config.yaml
n_layer: 14
d_model: 224
n_head: 10
n_kv_head: 2
head_dim: 32
d_mlp: 576
vocab_size: 8192
activation: "swiglu"
norm: "rmsnorm"
norm_place: "pre"
norm_eps: 1e-06
positions: "rope"
rope_base: 500000.0
rope_fraction: 1.0
qk_norm: false
attn_scale: 0.177
bias: "none"
tie_embeddings: true
parallel_block: false
init: "normal"
init_std_qkv: 0.0274
init_std_o: 0.00433
init_std_up: 0.0274
init_std_down: 0.00322
optimizer: "adamw"
lr: 0.00113
beta1: 0.95
beta2: 0.98
weight_decay: 0.12
lr_head: 0.00954
grad_clip: 1.0
warmup_steps: 212
schedule: "wsd"
decay_fraction: 0.666
decay_shape: "linear"
final_lr_fraction: 0.0
batch_tokens: [32768, 65536, 131072]
seq_len: 768
doc_mask: true
z_loss: 0.0001
train_tokens: 680300000
steps: 9785
dataset: "wikipedia_en"
MLP neurons of a small language model. Each row is named by its layer, matrix (gate and up: input weights) and neuron, and shows model dimensions 96-223. Each number is 500 + 40 x the weight over its row's rms, rounded and kept within 0 to 999. Numbers have three digits each. A neuron's up and down rows have the sign that makes its largest values positive.
After each neuron's rows, "fires after" lists the tokens most often just before its 100 highest values on Wikipedia text that the model never trained on.

L10.gate230:514501441454515478494520518425520453498521536504460450497453535464502514501552542490463428483445483509522493509501427512541641489500495483443526545491488519457558484464542478483437507482492556482485486524456517539509578481517500496446526534483466573483522526516495510512476549497501549506524528569534587510473510519404460424533571431484515479505444475502472433552455466534487483484488
L10.up230:477485476534451548487513480445511436477507555443423499442450463494425561517509532474520382466498394497494502466465476568467616541466523513500434570479516446444500509488550539450539463430432494468497502551546596536451502500512467509542462529544503573443472512516578536457547533446511503552425483458439620501448489533472486515504556465463520548481519491492442498514509462479503521478528
fires after: "s", " place", ".", "man", " |", "d"

L2.gate564:523453511468503475471496456515449494420516576521512489455500461540504498510499478498518560464505537505489569468487504486497463413467555499536458464463486492500472560525530506521459491467522501582461448481402548537514486506564591449535492522401521523475542517483540477408541499486452518484576502507423416524516506506509470517564544527570525469526470507445434520487538529574491453529432
L2.up564:504463526520499571499551471472499484556487490466529407579435565482511528526552552478515389483527412517579460491496552534513487562427465475434504567525459597584468544481528611532489496618479512428498446490462513479553462467467488533521515478509456471513547497506500560576495517478511428536510511487539421499516430512507452494472553477522513461477491555477560428466486493513545504516443
fires after: " re", "R", "D", "S", " (", " Q"

L10.gate406:536562484454479508547556496430503529544460442467509507592443563459491496489548495502531530515511468437475522485472430489477495520471467465503563463446529482536525446503482538429482493444497529502399459487537471477469474444537539485475531548541473572500562470480478566511510470421441543544511532572435495478533466507416499507506481546530430484456505484493460509484392446516473471533490
L10.up406:513518542540507502500491476471569446486533558452482521459469479518535549447472472455488455461483510598550403533481544495410546511454476451557452534567559487433481497473468517540474489547474460501550445503518527546445491505509553548513420418491560405492450587526530490445508516530522526489507511533485558491449519466457523508460575483458573489485481547475449451541511442462559505508512
fires after: ".", "9", "s", "°", "6", "is"

L11.gate336:503500495540518496470500473527513528511490513508530497449548580561465512448414490521527584451548478500496483505452478531562500487513480479534481449484532504574499499491483484515479562464532586562512501454539523505534525564533584540480546514539448539480460458538508522557524574540432512549461509419544468473494515485412496450426492465525484461447489500499480486473475539484459481436574
L11.up336:472462468548492458507456521504447477507478645488471479476535486484471544533470434448533459514466476482464474458569537519460561465516455463479492468546538457525499595542448525598459453466530495494512488449476539491504503538459480527454456515567411562501430494466467520531534530446531483506502386412514493544531524498544477554536462506465450480445504485460487516516471509556581429552507
fires after: ".", "3", "7", "0", "2"

L3.gate459:566460459538520512491471449564530490458526458471500443461505481536501520539519494480569527447541502608492491473497477515493571434514537550520513434557499525525505438533439466465545492504525446548460507453521528468460506552529397462484536392461452480496592431525502461452496487483502503501484469560492466465442459470547557398562486481521522512466500524561526559495521453538500517463451
L3.up459:549526479591552487529471487523478521409485477521507431443556499490560548429507525519542506496559577476537508451515515511457522449557520471518508539530549446523529470475560470488585508500536461448466540500581430455469399532492445509485545443506458504496520418490510509495441535515479525490436519489471547478461476478519528443502486500563553521467437517548483439487476472554502527471557
fires after: "\n", " (", "st", "-", "==", " \""

L3.gate220:473553491499543496471483486486476417449591513551550534456504546492429475562460533494517530435530510551577520431473435454533510466562527495559504526474514505554490519488537605486526522529497486493478485462495487533535470482452507535526482463499479471510554472516494495501497520511449479487553489508541551499500466535526502489518549371516469523488529589447411483434517464496531527473560
L3.up220:468499512519475483527461428500631558493495556484494515523414560553486488434504523495519485481501502530527475433482503528498541461509550482466481486455543445577583530437497504507470536517566489535519456467458516592500565518509508503511476449406503474566490502450513561468446575403480463516496467460478468446444513559498458427448497567529545499474508438430528517519532494504521419533549
fires after: "\n", " Re", "D", " Dr", "re"

L10.gate411:489596533563540556472511439473527503494466496520507539478448486531503522489507606540516502545564503486473534510583445503496510479554535561506490457471496457509489476490479458516462572471452496506554466492522562496503468452502583507462500493545431455500596432485503526543460469514486553503457561584542530578460477491453497560493523514519520560421432504590482497496486465526491535482516
L10.up411:405489481457464516496525469473446552523544488452480531543486555512503476528449495512533484515504422515506552589500481476496550509482536487514462457511422487542467484492459522503471544467392510483437482511573443550573511553431524486489514413493536522399540506569480480498516524489479487514503551525531473451485515482505524516612499515496572488463463467527574563469512414529505485496551
fires after: ".", " John"

L10.gate205:577441481468510553503449493446545522469487485583486490436454415490467425494522506485561588460482501416453467533475528489502534472540421444581489525492471461551522523459507482464521480543529529499404456509426510548476524458496460499406571450469483476463516490445451494470544528546569562496471441503489485517549455488401454502497488523491500450575567512471542519494526548508488488538473
L10.up205:444523598521559474544604540451540448535489540491541511456521520548430579449438457560501498479475550493459553524474496578458480483493508469547488405528534453434492526487525448530471526497422544494508476504481526527516375484527450527526555493482498525532490490500489462540510511537534468524585526544470532491466512521575585563522505462528546513556502454509496517514518467454476618561549
fires after: " ", " Sc", " C", "0", " Mac"

L7.gate30:548585425564509505516533505476534444463486496477562504554520512520488528509476535478443464420544579471458470577509458509513515493427519504504462490517475505495499529449490494479482514570447506599437552508496554533493534529479544534492518473538502491483536506525524551499449485465466517544518561560505508523514494533497503479528447530529484488547386477465446461525484453468461542480490
L7.up30:505482476485554524532500482506447450510501436460457532554489515501492575596529493522489577530473471567476525457566415476524490484524489474491523555571448465539491525595493441603520477501483480513460494509511491420497504540518488463412463470483483515497415512466500546563498484480481485434448527446539485541573497472393573563531482519479440444503521534566532543487572527511539468537475
fires after: "s", " S", "S", "w", "'", " "

L10.gate29:466460490467467419473438489522464518501524514401486504502454502482438471534603495463495502498537585562478529489583489460522462527519520526486548432487548515473578427465472518558563503475551469570530505491520483524492525536537514528528451492553493475520546515413508450514436501589456496417455531515548561472433563470523548453528512498511530495496526480432504575510486451514533544456526
L10.up29:435462470508487516523506503488464512473512471438538526533448510477503412643510511445509495513520521538488463557504466506487492408489590563493483458472494534460477513501469470488554555421479527543562485470507457514462493536475506529550516514515484468451606505438485471467517487473515444501479492518518500437471532464521553462521488521588522527463611497479578559444475515490558491482478
fires after: ".", "H", "y", " Hel", " Ha", " H"

L7.gate272:525533490531466507448465486502506504459511517480503519458486557566537483482573576514453512486466443492518492536480454441535494423415538586480534504548523456471477513519536509480489441492512475620472484455458554628564447547503456441510520476502509493461552496445544480480459520500555486446548486512475503532477460490502470487568488440417492409470418541549504541559489484481452511457556
L7.up272:501460477428520534541525528473495435504503559461486513483516550494492477523452502474563514379489537576488471517526502515547502502496514433497508504479426511438470488474483531432566478504554507545470507560489541513492521495543506480503522464533489434506537564470573571549546551548497483488608439481469399485474468500507505465493496541462438483468573466528438520493439419497532532506462
fires after: "s", "\n", "S", "th", " Stan"

L9.gate105:450503458565496530520540464469459529481534536577551518447456450526486472542511490507466534464527479536540471509471543475520541512401487481541515489513558569555454474525467461515470447592495505447426447472549499542527429580533551504524461474462451504425496393463481485499528504478496473511520513568524543489501467502457429497441494478488424528548483484443378535503497501515510591511459
L9.up105:467437484530594503497451509579542504452518538532595549514575530529542483485544493497488496474516519432533478475549476557443424500469530483533455513474583523469538448484454513544465499470432482540538484547494471560491498550483533527521599470531509522520458503547511538487409474478493541516599511482497535476472554480486493568504449507533561549477478489453487579475455485495510446465462
fires after: "1", " "

L3.gate110:552499503467484536508481462456544466516487510466557485491492457509519602599479499500515553495501447552544475517486512460548519485478485516498509489486461478497527467576487537474538450417538511534465504462561567517516465618479501373483523512537555479457507414517528426537504489476468492443529455499483448506485482506434552460487508472550424502491475507528566512518460492495491575467488
L3.up110:535510540469466490482413471443514601497476502450523550546507476541595504544559505521562532491500500519491489558536499516564484457589513509542528514494475428540490446498538488482603412521530527569465463485498473555486559496505616498499485524532570508525494487510522473547470547485418507509486521523508461500478466543518546406489519596547461497510528434492527448506508440492549502435461
fires after: " re", "s", " Re", "-", " New", " Le"

L2.gate277:498534449522466486477485492501534562466553491562491470448524486438479481397523504437475491450522534465533508503503514465458522513498491487482465416502510517577397522459451518489446531469518444431575517477526502484494543480456455496518418502512538545475479449548498465460487540468555513489510451509489502474537490510476458528420493477501451526500559489551519451466453515493529405462515
L2.up277:496446498473482570553447498516488465545572487483500535496524589536483434479507472460521498509567450558516492489528582482441563483415564472555516459528438521530525494379472526436593528559471514449486545551531500478536548454549446520481466519580417459502478456478463451438555509511461513434496470512489517517472601498413543535610466517507524493569517514473493459520552527481476459485529
fires after: " "

L10.gate416:507465516448546447468488455410505448500527527452480533454474470553523468449525501495543496436487459550444488461477476540456485543446475504514538432471543473531538512462465459510469493518544564579509491454474502493543508482508496504509517424514480538458534475490517496499484438539411483437540511518469479449530436493478547541474583526484493491526504463503451428464437478552544569555458
L10.up416:452505512513462492488548496466533498477522531504538513415425499493455543540552558516487488455507488592504489503487435465485514463528475476501439443543467428410481485527530510470502561463417535565445449500474453582449495544469559520513585469503538481456524506576429446433534527499516468490571504582505546485478451544491532497449501516501596441455544485470475488503496499505473509499562
fires after: "s", "os", ".", ")", "ch", "ist"

L7.gate505:422510586515501523481563417480498498560457516504533556472499470487470477488438491488497517478504455490475483524465487512513381452492463468499521512526492528529467508465517536603560563528476428525480523486486455552525539577488497470489479405450446523446471469472480544462520518486434496455573524521449563495453536501487508443583473479461529543496475480435489410463482462524476502522467
L7.up505:472541558489520585493525516475519406482516451531552478443457548541508489555502570490523552509487483504510456509537490509563497459451480477516512499471417487480508506468508460491466401504495484574483443450450473538471461491638533496467507468472520463481543573465521411501452539527428464554519498583563507471471492435405545521540476509521537467501544526556469488484528491498414508550531
fires after: "s", " S", "ul", " Si", "S", "st"

L10.gate347:567463462508522481472490486524466502410481517446518464560495546459541494450476531482494517522526529609561549535510424530495563536543602521522495557524478529501469429522451545502528503501474498538555471547556541534486518503462483509573507553487429447480517472513549574499441473391469566508515529557501563516474467448568478491484553528562492422441466562529461513517522431531482522500471
L10.up347:485548513493537561473466447487460471558517523411475474507499526525465517489516538484547427532481428504504514585507548471457529502469436490460541519423427519519466469449473493476473538426525503462498477425554446494458518507540520464503508455490496488508562527472520469466560491560518523517497559458522525494488470530518535480452547532499529542440466420528446442491520515540514611479526
fires after: "'", ".", " Syria"

L3.gate291:532548503524441463456473485476429391437533507473509573550432482475443474495539538526568471467516488559465484541501487505556461471518543585478529415516474499591509541508511518500433391511548486579526470550502447497497498481529408448473507523480592467523466455488477520548474458421408502471520444519490516586525501520524484453571580465513474555565487481510445505510510477544516494491521
L3.up291:529548504492475454498527552526417513501537470538462511510484559486567490489550457557509459444557459511495452470508584541475503568498428474532495547493453489477485454492471566480454500461471532469454471460488502509544543564431452511517470428452516507489563474551443515469522462443468495445496462462481442584489471432445495474498569498549626506556519462514488496524461574494504498449432
fires after: " (", "D", "E", " Mun"

L7.gate562:512513482546494586506463508517554544497426508449592520540494514514550522441469512443548542447519453446501422519397489485543536509447508501500494468529498474579504477472550428528553495437488475519476506421502546554480510491438469481532524485448478513508519583523490515486552534491444473475450546482584519481463415538529527456547501523480432517469488393501571468497453469543561530475455
L7.up562:469543519502449468503493469481534535500466493527465476512485420573454540446515549438497474478594501544501512551574434531594526450504472511451492489586547486458540537466495524445458479525510578502523529459483419566442500503494527449587506478504553559485562546437487518513540481455522556538507435539547476519517446541443468569530504560410483519501482500447491511508545478381440535458484
fires after: "s", " S", "S", "en", " a"

L10.gate270:499518534556510451494477503534501492551445538514474531540571438505418465444485405437457515480523482464537487461498533532429474461524523514499448522544539448453532495502552438468548570450545494583465502480542569437511458483455503496493524520528513468468517473506473488504567499474537542564490498495503502430505435509497429531470508463499476533487483505483571415486471483499459530518475
L10.up270:475467535523496467478498503503483470475481514542521565504505508520511465555490427484476501431564592466555561543539520479414505470488555455473485502524566502466501497520456470538547582565529475535470450440482514519503503509530505428489483565486511474499542424460494436514488453447567473505511454514545534475554511491483465434482515530546525505544582412455511540522479496443460500452493
fires after: "\n", "==", "-", ",", " This"

L10.gate575:519579539504534531439581419456478474493608533499532593434469526532491464494490480552524460503519544498415492535508504494468572455534457493527483534553513549545501565549549561447535502522541455516465441465479447532530466500548487521551602507440487424484535416506557457450481428430488530484530474506486522479567495507459498470537497561466448490513433539539460508509422505466505532464452
L10.up575:483560510479473602491531500515459473412528544520550529504487479535504515531477408530509537533517527506501520543459491543521449571533542524520482494516467558497485458496477534499565494511482464552527495515493459523556435501538529495494491432496556480494537465545508507535474422487543520526443512508446483520520633408499470541512585481475491490492498535482528478545529470505482522483501
fires after: "\n"

L7.gate218:504549456499610550500423497521497522495482488455555505484492545524476480497489410453548472406498466568543457503439567494562546502506505502480528509560489476533473580469525528513507497486508525470436527464532483569495472486572541487599567457424469489514480506452493462472509479554543524474493530439484477515488519495475533402521499470518486550526421468552534586513517491468473561499456
L7.up218:521541531529555555530468468517474492517514462494520534518547460479503478520496509532458519497526544494481520559532491563580513503494458495556482510481513515453466583530469524401489476569544530523489487490473503492488499466399475489541513492412512492431448565566503551472467552508565488556532442503434463503507484457529528535528458561410432480462527521531550636487471520452471511496528
fires after: "\n", " in", " at", ",", " At", " on"

L9.gate288:497499475576480469521509467490511469470500457536535515518479499564470518470544539505535521515513482468565458498389506447552491481487519451504472453497548467601449516454483523515497464457451473481460521522510510490425509560485517464513502394466443454542580508477516542511518500423506477466490481534499489449497483484425544455499479458515498477464477571459474452468448547584515435525419
L9.up288:533478536513452525475452438504547487481506434495483495504530535510518566558487550528559514518526450533608479469550461508485514473531464453452472487380574519530537524434480544535461458504447476451462496507503556499510475530479489554553515400502453428448557521549494482505476544457512451473468456471514525447492453530493540519492531510499526495529530499464508502502475547565593470509474
fires after: "\n"

L7.gate398:444585495515531508493478499488420516536467530502485481501438520547401590475497533524566452491576506510501515483499433534417519527496516632490483507497439537515516527414459513518467485437487500536574486489496501534483499566434534527507536482477443515480482532495511437476574392547499565489455517524526489527547452484496556476539583540511496502478501474470482414512501447435555524539521
L7.up398:461445453534470488459444479569548488529557535512488555480453456543467515454496540540430425540406518479539481526490467491534492548471508479427520512465501594486451427488532476537484532476563446494548417450540442567528492526491502489501526551459446534487563521465443533472472526495491461466536551511542532473506525455488490524553487518555507542498486481469571543499460531509504428563552
fires after: ".", "\n", " A", "A"

L7.gate529:514472451512547513507483456544436563523514429516568468510564488461508502476526556414575516543519482488537453548486462406502469486491491565567521528510446504491454476535479466530516455476507499489525530479500509413520479509475515439495558494485428538452485522519446448463564497503571526490489548486555463639511449502530494414543576462557482536568440511492504547477551508520578511489402
L7.up529:536482528518475463472463485534512541508505440471564442548478473468529494513545539476504527552451542557464489482537481450489458507554510549495428477474473489470490404508468481549607481482536492432512518475534452490536524558503556501510498543492506532549527480523407480512499540501585532479464537482562437552464472463500438492494522492580538516538421493534549548459500520481451478464474
fires after: " |", " the", " O", " to", " by", " with"

L9.gate114:502527497523545516441526493477538527491505499579547463579434441564440549484432551574473509475523495530497500513524483527507526527535468540503482518480481490590484487539458547436522573517481498508525520474530450467469468559498448462487530502511482437587586430489546538420530512492490462514573537437471491489562515498448504478480477507473525467506510499484480542561407478518500546503460
L9.up114:507475538555508498415403540480495479494507477537566456546500480496494545494489591470513426537489575524488519520566488546501524438484494485446509511511535426464527482574456518482453516528484552566469603511504513458549475546521463545518546527491482413506521496457527528493566540425494425519572503466528545499552486551425505507531546517511583465444571465522538477483505491453548420541504
fires after: " ", ",", "born"

L7.gate217:469457433565502504482437454497504521595508515545533509502551369501491560470464489450461527525593469458546513468523507501468428458513477511499539452478596537468495575500541469520528488541491487430490476435426545487496465478544495533508514440447473482509505489590486501528557521475511511468518568498452497461573491491477550561428443513525504526457550516508490468507456496598502539461522
L7.up217:495547491487498558495490446451530544515515443542591440486473436490456515463460487471473502495484477446454544527448519565568456587510445546504498540480522497471503459499508508481458493515408528504532464516418530513509448455502530476493509474489512550511489511458538458516521526507494527488537476494494515491438482560433472674455468542586525538463518520482589497517432544510491508439416
fires after: " "

L10.gate150:502500607534477488491552496516444587513527427480546418537489547507440474449509552499557489504456528481441432433541518525499503480518469540525537498466522463498544457466419478515507486476452469534501429514482510530504474472559545519495548491579509515444525500489541487510514487603498573617473469539530479488476454483530523519487557512544466495578530463500534471501536544512437570503539
L10.up150:540487521538527440484505567550438535554535482511495558508483588519478461466565466409466567528488522599460446527465493519434456452526544525524502449503510429493490451532448461549569494465485442506513436536567501534508503534472476483452542483504505536489530436534496486458548540465537589512532554527514496351478495497499570537570520474535582558502520514520535484498481457479494490566544
fires after: ",", " O", " Pa", "\n", " Ta", "ata"

L3.gate77:486486529546483482534539437588502486472421501566484537484449535494524526472506479484518569552502451479544470472501585431436504559437465516462495433440418541513443478464473501488448424503443459428563513518549464522486468490452484474523511475512491607435534480411513516508522520513451474501532482500511483534553510472437454503464522453487525505456447515510472535459465532393551522530546
L3.up77:444491490555549477557564536506507519603514487462551554474491599544520615494477486511519534481482499532560451510519517470454552383475495451544485505504441505433473528475492456516480466537490476482459525560526472513471552560499530479515456512484495539523493494518451494521453509506481482472447517546540465465560512538485477428418478521485525581554511496549543585468443476476514534538471
fires after: " ", " Cor", " C", "t"

L7.gate61:521491510536497555547505504447492541495463494447511498510447466527533437447493443426460483395518446515516481520461493532578537459400539503519454463456479453505452488520492449427525567491481446554489518501508519472482522516506477425494502468497457502507497539610502552563442465469533504506525539479551470474528469503500513544519533483423523444427504442524525432507401504493392486479481
L7.up61:516523437539570490447562479461573496497495468434479501479450573554555546515617532513497489468566534559508463521497483549577510516476502492496511448499509423477481490486507461424573533505470468543527474485447528520550493537520525487488505503487502452490545558485542524456493438503480430516519559477481543470507456560435589459505532514491520422430462455471564441499483508475562586498486
fires after: "s", "th", " S", "S", "es"

L2.gate205:493459455571471507503493527501523567555497531556426563496491515414506470406527505463441547516505494488569466500548487537438544510507566492516475481482511528475444549474499497530442453523476492469552524545585498534476554526453449557475537503529537561531536483416507481501512577565510489508527596541478475573552508515525478489478547486477480486459553506467518435438456502499510486564481
L2.up205:510518530591546430513519527507536565524496521507469605537521549449603471526534488503529502503516532561456452469554555469497483446523501475549462512486570498451539451560545472466537571516412467449513502534567544491556484450478467483491442514483449500481553475502552475487616536463550424580445490496478536461541509482527536502560537514471511478546568536429520507494459493486474528521493
fires after: " ", " Pa", " Bor"

L2.gate79:435454466505481513495557425546473491486471505514487498521520489593531445470489509477575598479619513438439469517504504493448512531533517508455472519497499486525499524533445513462556453561431527464502487447506525471479480456455544491534587515466547533463492532499493503500502505508541491525505510538544545510541444496556492525533467439428451496543467541441482547560524497472489528485520
L2.up79:532425583514468482495532515440499515479436525569467513561463478484494581421475471512558543387479548546552529470487436520468450484524510445528496529516560545513497496587515481442537542602523499459441522545488481537521548437463460504576568569484426457468553498536520515483585418514510526487526502523513493537547434484476459507537409524431464486524502519509495553512486509537475460418515
fires after: "D", " (", "/", " Z", " D", " Can"

L2.gate363:473492501512517536502504430466515554507500500490496529507538477483498562465519560534514564546464488421565497488496557496485517506539555433534505485513506462519465543505460460547470458440555451446479499528614506450449490509522541404487496463463493520463467467488475481506454536551545469451502517485549461486433531525476567579548531512562445480509545552443517531514475507543519487482535
L2.up363:474576544512433386550551495513525579504522449542519574462528451556537558513483567445538502483573547495468485487466467573537549436521475489432464529478528482484480509474495493461449536546523542440536574480541472473443489557495469511477544495509525487624521470480463458502469440511497538545430443543563532541474514493504432497560570503415503507484557502481465493519470494522548505495496
fires after: " ", " con"

L11.gate165:576543486527484497488451477511525515547532481454566524460460588482471514477422492545491484455571458469478506530518478487472587544522500524494518452486472563563468489509542496473473455533493495503502488586396512490495551468499506550492487489526533531498542447483573510403476448494456535518479466479445457524493568506548480447497452499463531547472517448460557508566541532449560518538533
L11.up165:491409446498524432485556500502438423426495512461456454432496518485511450479501504479470488471480460527480424453512501448558444432516567504479500503477466421464512483516424504500474496462481426477490501438501497476541518470452386504523429586520459479479569561436460498528437507505492458452418419560500499419443540538481536449482507467531487538504539520591532480537487452513478506496547
fires after: "6", "5", "3", "2", "4"

L3.gate217:492487483517482472501459467495537483482505525461428573473455484485544573478494508472565527527527512606581543531440466532503508440538516532508535458509423520499480444576522553553518455485484559505470479432563460488534507454530503475539478484483507450483499582603512489501544477491446492476632520558440443453538482452506473449586526465503467469492493488552511499486479463471520471472477
L3.up217:483513516492515446520445440543485467536455510415497473433493491539487481522501496553504572467504450506543486537503498512485502491542441426475467485444542560493526473522530499439471516546488508493514493489465572480515538591454540487461599542540498525499519474490518476463460500494503515550492529505474528452490412487507546464496463493495500522477440542557497595495507497532519525504383
fires after: "-", " (", "|", " \""

L10.gate361:459496487551523524486481472423519473514468525467448519462431540540476543430585550416507457439569422566512452564489464492477531511479515577526468476529466481519494528518558457494437515476426522552512456455496553549449498502491536458561564447472461508420591476524481504468531480488470515449538516553505575486454504458457485499526551475507570441486492496465447423511465452428537578495453
L10.up361:566514531460462459477481523453505518422541448519463497521527478489511463568457527507471533479493499461494539435593434556544454475569455463499434548501513514486577502517517435445540563452556517505497509560511519453479518434503584533486470459504537486534477542507448505517467516547532468525463471433458561424484478480546471429547538550506487449518532531543475551561486516457515431566553
fires after: "\n", "s", ".", " Francis", " Dr"

L9.gate153:482488434556460444529460489528491528524510451502474470568500498554517475465481515490549483520496486511529489449445487447474473509483480515519515470501421553564407431474544529576403519521462558487512518484548467528505471566519513517522457455493511490494520456454528489468537547486510476456534421541452510449483515499396522523489540481492493475476475427476556532476493486510456511559538
L9.up153:530530486487570492473497502495464542495489548533489539430485437427397493475518458454489533485554547404593467476485513451437518444468481494568520489421527533584536546514522537541525464593536544478455462523516518437428486463509495435518462536472526518548533480475456555556484517491496523542499467426424455506556480598516473490562585573556500540584546467499481518517491501499486516490523
fires after: "\n", " is", " was", " |", "0", ","

L9.gate214:455501474584520534583496469484481486497506564560475503494484592494523513458504471466549512524510560545536445481417506449428493474468554454536543512444525446464440486464481554495442472536491427565461465526490491527535474502505436480451466511473488443526566520514497520465519498549513582464490527467509467480518447455511517461439497541469507451428472479496519410448522516556511494540532
L9.up214:511409508518528529524520424492521460446501600529470402523489453503548503532504543454471516531479500450559546519529572487487559484491493502550466535576516460557529432482500515530507468596496556504436466500534469517493513521460427464458466463452541537503464464505495484438499469439440484510574500487445512509525489500448422587509553469539513523493443499472525479516524573543572544471480
fires after: " ", "-", "6", "4", "8", "1"

L3.gate213:436537471518458521496526504556568529454476520503568541496458569463472510450473474565519579441505490531517491478500440521509521511458484436491481493477528485448518467577495497482462543531541481514505480509533538589515525515522511530461411483438573475492532474570500504465501582459493556504571464529564477525519511568603545465484493436536497516519532418484453501423490520515457452509458
L3.up213:431532507540536529509511516524488562464484521492534497466508465494591519460458566502509521506493467535484597411511513501442479489497491511511508508556548551539501515434555479466501434544499482452528539513580469443469495418475511556525401530516500520460538494569489608515558568466542489524453532567471511502484507478532471460538588503528558466498470433564509556455462467527498473545514
fires after: "\n", "-", " (", " Co", " gr", " Con"

L10.gate77:529470480515506499493455491484466603540536551547450500486581439543457540517556511513577494546506446574568469541515460422497514509507490497512543484486475594494496471496474499503452466469515517544514509468465480473429563506526408460526571493454457458432482523430481463500519570581506486499487459490512468498508535550537501473538531499541460497448512464537520435494466564473533565486490
L10.up77:589473467521560530498539521530473601571514507504513509494557485537518475486461514519537500554484528494502439524508528415481502484457478474513529479546541571497503507489439559486473519462478462538518437496466442452466545423484503466475481545498499502471523520477473479521484493518550498574501430431479496491536499512498495532575468513526481475550519461577510522495560592493500465546568
fires after: "\n", " the"

L11.gate162:475514468526495601481503487535490518484465403547509523456445402415528545503497424500468543498479546546506394456504447474533529500462502508547468436509521508473488464510512533493510485505559437387493490470494502567452449479494504489468530531502504490465526492563497462540521547497496473492475481489466489452540512457458493514468479533519510501453462431523492550497455460471442489481502
L11.up162:515432517467503494514514505534569502465429539479498469470498444501479495500496474444430567520528571532606489459501472596479520488483514516503533509448550519451580467453478543497538452508447487519479519504506538503499511482504565580511459463536454507504485488459490498480526487463485538527490557506443511590486560586512469576518509482533519542564459526435530525558469471466557578423507
fires after: " ", "s", "-", " C", "D", " T"

L7.gate197:429446534516418535567469498546533503502551506426506524587492472430528462522557520454492442519512442522569461434492504502534504448459540538508532528511478499537528493513485513510490493499447464542602481531468456561454545494407476501574479482502434581473501522517461588551497481519499545478511617509527522490498516471429593538471605477495539508482520428498564448433473415519474489422472
L7.up197:545424413498521520512460558480481512466483466480481504476447504482531476505431513492476512510549489553484497448525507489544497525380490472467484434472490441522504513409555484427501501450516460533560500457474554500504469550446461510528514488500598457485468575501465501577461502498364486519513490453606495513500526470448547455497605469541435553435571444574582483476502529476498488497524
fires after: "s", " in", " S", " Ha", " as", " Sa"

L10.gate261:418503470588520484512564476502469501586493515476498490542498481564467473522547494453489473533544525548476495531494556505489485479525547554455460479539540467501499455483491477450442501496537452534558508410550516489500427470396487525556542490492477538424524500440505513444556509490488543467471499465573514507486560467514567478539463411534519479493534492486507528441537536459495530479475
L10.up261:470435553474503488403449504487474500485521517522457493528485423522532393515521583505516489519431472535452484477570514510592473510589464448526456491485618530507547483511518505464462469459556461519533529502485492446473499467568532567555521502586527464503505583500467503537526563533468533482473538441457509480468548463543559459526526482527503536519490543469476460541464479461513477514545
fires after: " |", " at", " ", " —", " to"

L9.gate547:473557483486505510527502493421527531469454464445546475527494381565545510467487520558492491470525492526512482487466477485465521486438528527493520438547373506512473528527466504516514498465514508518498514504462536468538498539471457488510534521432547429536539520524528499522564527521422522456458585508522473486526481537427493593506436491470438419505478503511406485502506519567452525555455
L9.up547:494508512518604458482521454531501487539507430514524425518470459507598584487472475509505480489518435559445536509479415532490504516530477489458461600549466505504496526424438471477494503440545576555562540438520515454443436472500446498507512497504537487516558479453496517512500502470517544511432532603444493456481433533508541474558471502536509556480447485484563434528470503490508490561476
fires after: " "

L3.gate253:441558508469546520534532475497536464559440476445571492449495409493456582442539443498451546487492470546535482502467509467520490526488588491481515467572504498505454569492563533489527449457511528578605547516505453569510455602468534473548442462541531457538531421463452458520533497469494509502564476503570462514493528500456558473445499399496432554445540437506471530508484479510447500512480
L3.up253:441528529486490567529502471570486495537501498427534501451557431484484422495444508519467511479457497490538484430551534498506557415464526511603515478467438499471502530488538463498411515523525592526514487517522477509502436506432494512528537425541479492502492516531528460435530443469508440481492503514484544559496494541437479419493515420553492467518486591526555508519482543543425479472440
fires after: "-", " T", "out"